{"n_layer": 9, "positions": "rope", "init": "trunc", "lr": 0.000388, "final_lr_fraction": 0.0}
MLP neurons of a small language model. Each row is named by its layer, matrix (gate and up: input weights) and neuron, and shows model dimensions 437-564. Each number is 50 + 12 x the weight over its row's rms, rounded and kept within 0 to 99. A neuron's up and down rows have the sign that makes its largest values positive.
A block is one neuron, or neurons of one layer that tend to fire together. After each block is what it responds to, as a language model described it from the Wikipedia text at the highest values.

L5.gate15:65 43 36 66 28 72 49 38 38 49 49 43 67 61 45 55 51 49 62 55 50 39 43 60 73 65 60 50 76 43 47 19 47 75 43 56 46 40 21 36 57 33 56 55 48 46 38 59 45 65 56 50 33 34 55 74 39 58 42 70 53 57 53 67 50 54 38 60 56 75 45 53 42 32 76 50 57 40 51 59 43 70 44 54 62 51 44 58 40 44 53 53 48 65 83 39 55 54 78 46 42 72 44 35 75 32 58 45 49 50 45 65 56 46 66 55 46 58 59 57 44 53 38 52 63 41 64 46
L5.up15:53 36 59 76 48 48 41 49 51 40 56 36 46 48 48 46 49 48 67 67 58 49 51 59 65 73 48 49 46 71 43 53 37 52 62 37 43 46 40 53 57 56 56 60 42 46 44 41 67 69 76 57 71 56 40 60 44 37 78 55 46 57 54 48 40 55 39 55 64 40 50 48 42 25 27 33 64 26 47 75 41 53 36 52 48 70 50 43 37 37 27 70 46 56 47 54 51 47 66 29 28 53 61 30 43 52 64 55 58 45 51 45 51 42 32 48 72 50 61 39 83 72 58 45 52 37 37 53
Description: Result or destination link

L5.gate516:47 69 48 40 50 25 37 27 71 32 55 42 38 44 64 30 72 60 72 42 55 47 56 73 42 33 43 55 49 60 62 62 41 37 62 51 60 58 54 54 43 55 55 57 49 62 58 42 73 41 41 36 48 38 66 46 41 39 45 64 40 41 58 44 66 53 52 46 31 54 65 57 45 57 63 56 62 50 27 48 47 77 43 55 62 54 35 42 43 59 38 53 47 74 55 45 65 31 60 29 68 58 38 62 32 66 41 36 25 49 25 51 27 49 44 83 55 56 57 45 35 54 54 42 56 48 45 52
L5.up516:47 67 71 46 55 38 51 60 62 31 48 61 59 49 42 34 50 43 73 56 57 41 61 60 18 54 55 50 54 42 54 39 55 42 44 74 42 42 61 57 75 70 69 40 46 47 67 41 43 59 77 48 55 56 62 58 53 52 31 39 57 45 55 47 41 46 45 57 41 54 48 56 57 61 64 48 46 49 30 55 59 75 50 48 54 48 64 40 62 47 52 51 32 54 39 43 57 43 50 36 40 62 47 49 43 45 58 41 42 55 49 36 46 52 54 52 52 49 50 56 33 51 50 30 43 52 56 57
Description: Post-nationality descriptor tokens

L6.gate803:34 54 40 33 56 63 62 67 50 54 35 52 70 61 59 54 69 64 55 58 37 55 65 40 46 53 69 47 55 63 54 53 64 46 38 41 55 82 36 77 46 59 37 57 52 45 60 38 45 68 77 60 54 60 40 40 66 52 40 35 50 53 39 73 59 50 44 70 56 39 60 60 28 53 56 64 33 63 56 53 24 58 50 67 51 56 49 31 40 49 59 56 29 51 47 59 41 55 42 58 68 76 53 32 55 53 52 40 63 43 34 50 56 36 38 41 72 41 40 41 39 83 60 52 45 43 26 35
L6.up803:58 37 69 47 27 67 44 50 41 65 65 59 38 44 39 51 19 41 66 20 61 59 52 44 46 69 52 42 62 86 41 52 70 38 33 77 41 38 46 41 58 36 35 49 50 34 72 55 59 34 60 37 40 59 52 47 34 56 52 53 34 70 79 59 54 53 30 48 52 50 59 71 52 55 45 52 38 26 55 64 53 54 35 26 44 52 59 33 61 38 48 59 57 65 66 42 52 66 41 58 58 36 71 55 70 34 61 44 56 48 69 60 50 43 51 60 52 68 40 60 32 29 60 63 50 71 60 41
L6.gate1059:42 75 68 63 57 39 57 49 61 35 59 43 76 59 54 47 52 63 63 34 38 52 51 48 63 31 42 47 48 40 46 54 52 64 55 35 63 63 36 50 57 52 76 55 50 45 76 46 80 64 41 65 49 58 44 70 50 56 45 47 60 32 53 69 62 30 54 72 59 50 58 52 44 45 33 38 51 25 60 69 33 63 59 42 43 46 49 56 48 51 52 53 61 45 45 43 42 46 34 40 61 52 55 44 69 46 59 50 48 41 58 59 52 60 45 56 55 39 49 41 56 49 66 44 53 35 69 47
L6.up1059:67 58 55 39 60 44 58 73 63 37 64 44 50 39 55 58 45 53 58 51 60 58 40 56 59 52 27 45 72 49 38 54 63 43 58 51 59 61 54 34 54 66 57 46 65 51 39 65 45 53 48 48 43 55 49 54 51 47 57 68 52 40 53 58 65 53 35 47 46 38 51 54 42 45 47 45 61 18 61 57 29 37 43 57 58 59 75 40 13 64 55 46 44 49 30 43 43 58 38 47 26 24 56 56 63 61 66 53 45 53 72 62 42 45 37 49 51 54 49 42 50 37 61 67 47 38 43 53
L6.gate1615:48 30 43 61 62 46 51 51 46 48 46 34 42 72 62 33 61 64 72 43 44 42 36 38 39 63 48 57 39 35 52 60 52 56 32 62 41 60 59 37 64 63 45 45 42 63 50 77 68 28 40 44 56 51 59 40 73 46 44 53 34 59 48 52 37 32 35 44 54 60 19 50 37 49 31 76 65 57 66 56 43 61 65 59 47 44 53 41 32 60 61 58 52 55 52 67 20 43 75 54 57 73 56 65 64 67 59 53 52 56 07 61 56 25 59 58 55 41 58 43 61 64 62 46 38 51 35 39
L6.up1615:56 70 50 63 61 70 42 47 44 36 45 76 69 48 68 42 56 50 46 49 36 63 49 64 60 44 67 31 60 44 50 41 54 60 70 42 31 52 61 48 58 46 31 55 46 60 60 55 64 66 26 47 60 37 40 36 70 59 78 30 45 32 18 31 43 57 48 52 41 45 72 60 40 67 39 39 53 58 45 29 76 36 63 37 57 61 39 41 50 48 44 47 38 53 50 83 47 40 58 29 38 59 45 58 39 51 45 30 48 47 51 52 50 62 44 55 43 35 48 44 34 50 48 45 54 78 61 59
L6.gate2147:58 50 53 58 43 68 49 47 53 64 51 30 65 52 62 48 35 52 55 48 55 45 53 37 65 44 51 39 55 41 44 58 66 65 33 52 64 60 60 66 47 48 45 45 65 63 48 61 47 57 46 37 74 45 36 47 34 51 47 51 46 58 49 58 77 49 52 41 73 40 55 58 48 60 32 45 25 47 43 53 22 71 47 50 39 41 44 53 19 53 49 53 49 51 55 66 56 61 53 48 61 66 67 55 61 49 63 37 35 56 44 29 37 66 69 58 57 44 50 37 42 29 40 49 55 35 65 50
L6.up2147:56 50 36 36 36 46 48 66 25 69 42 57 53 43 54 43 46 53 60 37 60 41 43 46 48 38 42 53 46 36 61 46 34 42 71 67 67 61 44 53 55 70 24 54 63 28 52 49 52 51 47 52 49 55 58 51 62 48 56 37 60 71 39 47 43 50 34 47 35 57 64 58 35 53 35 40 59 62 53 54 47 47 64 69 55 82 54 56 34 44 63 42 57 41 78 53 55 57 69 48 60 63 50 46 62 48 41 42 42 79 63 62 46 46 57 49 20 56 37 61 51 48 34 36 36 45 57 50
Description: Characterization complement markers

L3.gate519:58 59 36 35 79 33 56 44 55 48 37 39 68 56 57 57 63 53 57 65 53 45 34 53 44 40 59 62 38 53 56 31 41 39 60 38 44 45 42 36 27 45 58 61 49 47 39 47 77 42 64 42 39 70 47 60 44 40 51 63 65 33 53 44 32 63 45 56 61 42 37 73 36 56 57 44 44 54 73 37 54 59 50 31 32 44 42 29 47 52 45 43 32 61 35 38 44 37 52 43 39 41 62 64 58 64 45 50 32 35 40 67 60 43 39 31 17 57 51 59 45 66 72 40 50 47 72 52
L3.up519:44 52 26 33 52 76 37 46 49 34 58 54 63 66 48 40 42 50 44 68 38 46 68 68 32 42 55 45 41 59 59 49 24 49 20 46 46 57 51 38 50 43 45 59 37 44 44 50 62 74 57 64 71 59 75 35 49 58 59 20 36 48 60 68 51 79 55 50 48 58 65 60 46 54 51 50 34 47 56 37 47 53 46 52 55 62 42 38 40 50 58 47 45 69 57 75 59 73 61 60 52 49 51 56 31 64 16 53 38 45 41 50 45 46 55 51 45 61 57 45 55 44 49 34 58 54 47 59
L3.gate763:61 46 47 61 38 53 31 45 41 44 44 42 47 62 70 30 61 58 54 66 51 48 45 86 64 62 59 54 65 40 56 38 55 62 55 32 33 69 39 48 25 28 45 57 41 44 63 44 64 54 61 48 20 49 32 69 64 47 38 29 59 60 62 56 45 52 50 54 57 61 34 59 29 59 32 48 51 46 54 51 51 50 52 59 48 66 53 38 57 69 49 69 35 64 44 47 52 62 54 34 44 62 50 55 50 63 26 44 46 28 32 68 27 53 45 43 44 41 40 61 47 46 65 45 54 67 51 47
L3.up763:69 58 32 46 48 61 40 48 61 44 51 36 50 64 46 39 54 45 73 60 47 55 63 66 56 44 43 42 64 50 56 37 62 50 57 34 42 49 56 50 37 43 46 36 44 62 50 40 64 49 59 42 44 68 62 41 66 50 41 39 55 41 62 40 46 45 42 42 48 43 45 47 37 52 48 41 51 63 44 25 59 54 48 73 48 49 66 39 57 71 57 52 58 54 26 64 41 77 54 34 40 56 36 54 41 58 29 51 22 36 51 62 50 48 56 60 48 50 77 45 56 77 51 57 42 63 52 59
L3.gate1247:64 58 52 61 54 43 33 40 50 39 64 45 40 54 38 41 42 48 51 38 63 51 60 52 41 44 60 33 77 49 56 60 62 70 64 26 54 50 25 72 65 32 39 43 41 46 88 41 53 50 63 56 56 66 58 40 71 66 55 39 39 52 66 69 63 63 56 40 63 41 45 40 59 52 51 51 59 35 51 46 58 38 57 63 26 35 71 48 40 55 56 43 36 55 59 79 59 46 47 66 55 59 34 50 38 33 49 42 34 52 49 45 69 51 62 57 51 49 46 41 26 57 57 62 62 45 59 49
L3.up1247:52 60 53 25 43 65 38 40 37 71 32 44 58 66 52 51 48 55 42 68 39 33 54 47 43 52 47 39 52 58 52 61 51 45 47 59 29 47 55 40 50 36 53 46 40 44 52 60 58 51 68 54 51 49 40 48 60 59 55 31 42 49 54 66 52 58 50 54 61 35 41 43 36 51 61 70 50 67 26 62 65 50 44 52 49 53 37 49 55 25 50 51 38 39 45 41 53 58 42 38 36 40 49 55 54 46 66 46 51 45 38 60 52 51 45 70 60 46 28 45 66 69 53 49 35 51 64 60
L3.gate3164:47 60 51 41 60 63 41 63 62 59 49 32 34 56 46 48 46 59 28 65 50 43 42 77 55 54 62 39 38 43 50 39 57 75 38 59 35 52 41 40 35 43 53 74 71 44 64 58 44 46 53 55 41 49 63 69 53 68 68 42 38 53 50 45 57 53 45 37 61 75 53 59 66 82 52 44 62 48 66 49 57 58 22 29 29 53 63 47 57 55 48 30 38 44 55 47 34 52 39 40 56 57 55 47 70 35 39 21 49 63 54 54 50 48 35 53 57 54 39 52 42 57 48 44 50 59 41 38
L3.up3164:48 58 45 53 42 58 52 46 24 22 81 44 53 50 43 49 63 48 35 46 61 55 53 52 37 39 69 17 40 31 64 37 23 33 72 48 55 46 32 56 43 42 51 56 50 37 67 27 51 29 72 54 37 56 46 56 70 37 73 75 57 38 63 79 31 11 63 54 48 36 31 56 29 53 37 47 49 54 46 39 46 44 55 43 46 43 37 45 61 43 26 52 49 67 17 61 47 37 61 43 53 66 40 63 43 66 43 50 33 30 50 70 49 41 60 44 61 43 72 28 61 62 47 63 55 51 60 73
Description: Nationality and country names

L6.gate120:53 43 65 51 49 37 46 38 63 54 43 60 48 37 48 55 50 81 40 42 54 55 50 49 51 47 42 69 74 61 63 53 57 50 45 42 79 50 42 60 32 58 49 50 45 42 66 34 51 36 44 61 53 26 63 44 28 69 57 43 38 46 33 44 44 61 48 53 67 46 29 49 59 50 60 66 49 54 65 55 50 48 60 49 42 51 75 53 35 26 52 56 31 62 27 45 62 60 45 64 37 53 48 48 57 60 38 56 43 60 41 52 39 50 37 24 47 62 54 39 32 57 43 64 63 66 22 52
L6.up120:36 83 50 69 56 36 36 56 46 59 72 67 56 61 72 52 59 42 50 49 47 50 46 50 69 48 48 47 58 50 56 45 45 39 51 43 51 50 58 50 67 51 72 52 51 40 43 49 56 39 58 70 56 71 56 58 64 43 32 41 44 47 40 60 61 66 36 45 43 57 29 81 50 45 61 58 43 39 40 49 48 42 48 57 51 55 50 66 47 73 40 28 42 38 39 50 66 54 47 47 41 59 79 72 45 53 33 16 35 58 57 51 53 61 33 52 51 67 73 44 60 58 69 41 40 61 59 67
L6.gate177:36 54 40 56 70 38 49 68 36 63 51 71 46 47 59 50 51 61 39 40 54 62 50 41 53 51 35 32 63 47 53 62 59 55 63 36 62 67 48 57 38 54 64 64 35 27 63 48 74 46 53 54 57 31 39 25 27 40 52 32 54 45 47 47 60 36 71 60 72 49 33 63 37 50 44 63 51 37 35 59 39 35 37 38 60 52 54 56 40 53 28 51 44 39 28 61 37 40 44 51 34 50 65 34 45 27 45 53 48 36 50 69 57 50 59 45 47 48 65 67 55 70 46 50 75 52 66 51
L6.up177:33 24 44 51 52 36 72 38 51 26 44 44 60 78 59 28 44 46 49 46 40 44 51 40 84 51 47 40 48 47 75 53 48 42 49 30 62 73 47 28 37 39 37 57 47 37 59 72 43 57 39 64 52 57 40 53 52 45 59 56 56 56 71 52 73 55 47 47 43 65 63 57 46 54 39 49 31 46 71 62 43 73 50 69 46 54 55 19 59 43 50 49 50 50 35 48 58 57 70 33 62 65 55 64 55 23 46 51 59 46 37 51 23 54 38 47 54 65 69 44 53 60 52 36 46 57 47 59
L6.gate248:71 47 63 56 66 37 29 28 50 52 58 54 61 40 76 60 44 60 41 35 46 57 62 70 67 52 47 60 45 42 52 65 42 67 54 53 62 62 67 61 52 46 33 41 68 64 51 46 52 62 55 55 52 23 44 43 42 35 42 61 35 66 60 50 68 68 51 45 56 55 48 84 34 60 55 62 48 59 38 55 54 46 57 55 65 54 61 49 45 67 64 52 46 64 58 54 49 58 57 40 29 66 62 37 32 37 58 33 37 08 37 58 34 41 58 40 38 31 41 74 43 71 51 48 60 57 66 57
L6.up248:46 44 19 39 74 57 40 51 55 40 39 63 48 30 60 51 43 52 29 74 50 49 59 56 52 24 52 55 66 65 60 49 41 59 51 39 53 62 47 31 47 50 38 38 52 46 62 50 32 49 35 38 37 52 29 47 51 48 77 36 50 79 43 30 68 56 66 54 48 42 34 52 33 51 60 65 44 46 47 30 77 27 57 49 52 46 64 50 49 37 41 52 34 55 56 52 68 52 20 47 65 40 49 49 43 49 57 31 50 39 60 50 40 58 50 50 34 53 74 69 33 38 29 26 64 42 61 40
L6.gate592:51 65 68 47 70 55 53 50 46 41 64 51 51 25 54 40 54 57 54 38 53 46 43 66 55 29 40 66 60 50 46 40 62 49 51 51 36 67 46 65 42 54 45 37 43 49 62 65 67 48 39 42 44 56 47 34 56 62 64 31 52 62 70 60 48 67 65 65 47 49 46 64 49 56 42 41 28 47 35 50 48 63 36 52 85 58 39 41 65 33 39 48 44 59 44 62 57 53 46 38 62 51 67 52 60 50 35 38 51 43 42 53 32 67 71 43 57 54 50 68 45 52 46 49 69 55 57 42
L6.up592:43 67 65 64 65 48 45 53 48 57 48 53 47 56 30 53 42 52 60 16 38 55 44 39 45 43 46 53 49 35 23 38 41 53 72 42 47 52 33 24 51 29 43 61 56 69 33 31 32 35 65 41 48 50 73 36 33 55 25 52 34 61 56 49 49 33 53 53 84 58 73 60 56 63 62 56 66 32 55 55 48 40 56 44 34 50 50 55 47 56 55 50 45 49 49 29 35 53 60 59 23 46 51 71 53 70 46 61 47 21 50 50 38 40 40 63 51 57 57 38 40 57 47 60 46 49 52 56
Description: Person description opener

L3.gate797:60 59 43 58 53 48 61 47 50 50 34 42 59 36 67 42 66 53 29 72 39 42 49 66 72 69 52 58 48 56 47 40 51 61 72 64 57 47 53 59 37 49 50 41 27 66 68 53 86 43 58 47 41 39 38 80 64 35 45 39 54 52 38 52 48 56 41 49 47 56 38 44 37 38 46 42 24 49 38 55 28 63 48 67 43 68 61 71 77 38 65 66 83 70 30 47 62 48 66 56 62 56 41 49 27 49 45 68 55 57 61 59 59 53 60 31 38 58 54 56 51 58 67 48 69 42 55 44
L3.up797:48 49 78 44 68 83 52 41 47 38 68 73 44 39 60 46 43 48 50 45 40 71 61 42 43 43 23 44 48 77 49 29 49 39 34 38 49 37 41 49 54 59 51 31 53 71 52 38 50 56 68 71 50 59 46 79 36 49 39 73 63 51 45 69 52 33 26 41 47 66 59 29 61 31 61 58 52 56 52 59 53 56 73 49 55 51 61 47 55 58 60 41 47 37 47 46 47 38 31 60 55 53 41 53 69 35 57 45 57 47 42 32 68 41 62 63 58 38 47 41 44 41 42 49 49 61 51 51
L3.gate825:36 67 40 69 45 78 37 53 62 57 44 42 62 41 68 43 48 57 53 49 48 46 48 44 41 61 73 18 64 62 45 64 49 50 38 73 49 55 62 56 45 52 42 44 33 53 41 51 67 50 52 51 51 56 43 55 39 32 50 65 57 52 77 44 52 24 58 38 36 43 62 44 33 62 60 59 33 49 54 61 35 71 36 52 59 40 41 54 56 41 44 41 65 65 37 79 55 46 69 45 65 46 67 52 47 65 54 50 42 47 47 36 45 36 58 61 51 64 60 59 38 39 71 50 67 61 64 52
L3.up825:48 35 73 47 50 52 46 44 61 61 34 21 62 52 42 63 33 47 27 42 52 37 53 44 44 29 38 49 40 75 48 78 77 52 60 45 46 48 56 87 57 61 32 60 73 26 49 57 47 40 39 52 61 46 54 42 35 56 45 56 43 42 50 46 58 52 59 44 30 57 41 56 74 55 55 42 44 50 37 32 40 50 42 45 50 51 43 23 61 35 36 34 30 61 53 44 50 36 60 49 48 60 75 52 57 57 62 51 29 61 44 58 43 61 60 58 87 47 36 73 45 61 38 50 37 49 52 57
L3.gate2192:28 51 61 57 62 50 32 63 50 23 39 59 45 35 66 37 30 55 36 59 45 61 53 60 24 66 75 49 69 54 41 45 49 54 36 56 61 59 44 52 37 38 66 62 48 49 70 42 63 38 63 48 58 42 33 52 45 37 36 49 57 72 86 63 58 12 57 20 41 60 47 49 55 58 56 62 38 40 64 85 53 63 63 50 67 66 52 48 54 67 41 57 45 47 46 51 37 45 54 46 55 63 48 28 55 72 39 42 44 46 21 63 51 17 51 50 42 45 47 58 35 60 64 48 62 53 48 41
L3.up2192:37 35 53 39 37 59 55 67 40 29 59 65 45 29 59 44 43 46 50 56 29 48 49 55 53 52 53 60 53 43 49 63 65 59 65 75 56 69 61 62 37 50 42 49 41 47 54 38 36 62 63 66 43 31 37 73 51 67 42 56 68 61 55 65 47 50 57 46 43 59 51 47 30 41 49 52 39 37 57 68 12 55 40 45 62 54 48 50 70 66 45 48 25 45 66 56 35 36 56 68 62 42 41 23 64 47 54 54 53 53 51 56 59 33 47 70 68 38 61 66 43 59 59 31 53 28 43 41
L3.gate2914:58 39 32 38 57 42 59 48 62 62 66 33 58 59 40 51 56 51 60 44 55 73 46 42 53 44 63 57 53 48 36 59 47 45 58 62 59 54 30 34 51 55 62 41 66 49 71 20 72 51 51 40 58 53 63 41 59 52 60 47 80 41 56 56 50 34 53 49 40 39 48 53 41 44 46 62 27 56 52 63 35 43 48 61 51 43 60 38 44 49 44 46 46 40 56 43 53 47 60 42 61 63 63 58 55 33 51 49 42 42 45 45 46 53 51 69 64 71 50 60 58 37 61 67 57 62 42 69
L3.up2914:33 65 55 18 37 65 48 45 53 41 43 39 43 48 43 54 51 52 29 45 36 35 56 31 60 53 60 29 46 64 30 48 39 51 54 48 48 40 63 68 51 53 31 21 58 41 47 53 57 32 43 40 73 44 65 77 36 69 46 56 72 74 74 54 51 43 34 57 52 44 40 40 54 38 76 62 40 32 60 65 54 58 29 36 57 32 63 40 52 38 42 47 47 45 39 60 53 49 57 74 52 59 42 38 51 53 64 41 46 21 34 45 82 50 69 51 52 60 51 59 43 60 49 24 37 37 49 35
Description: Adverbs modifying verbs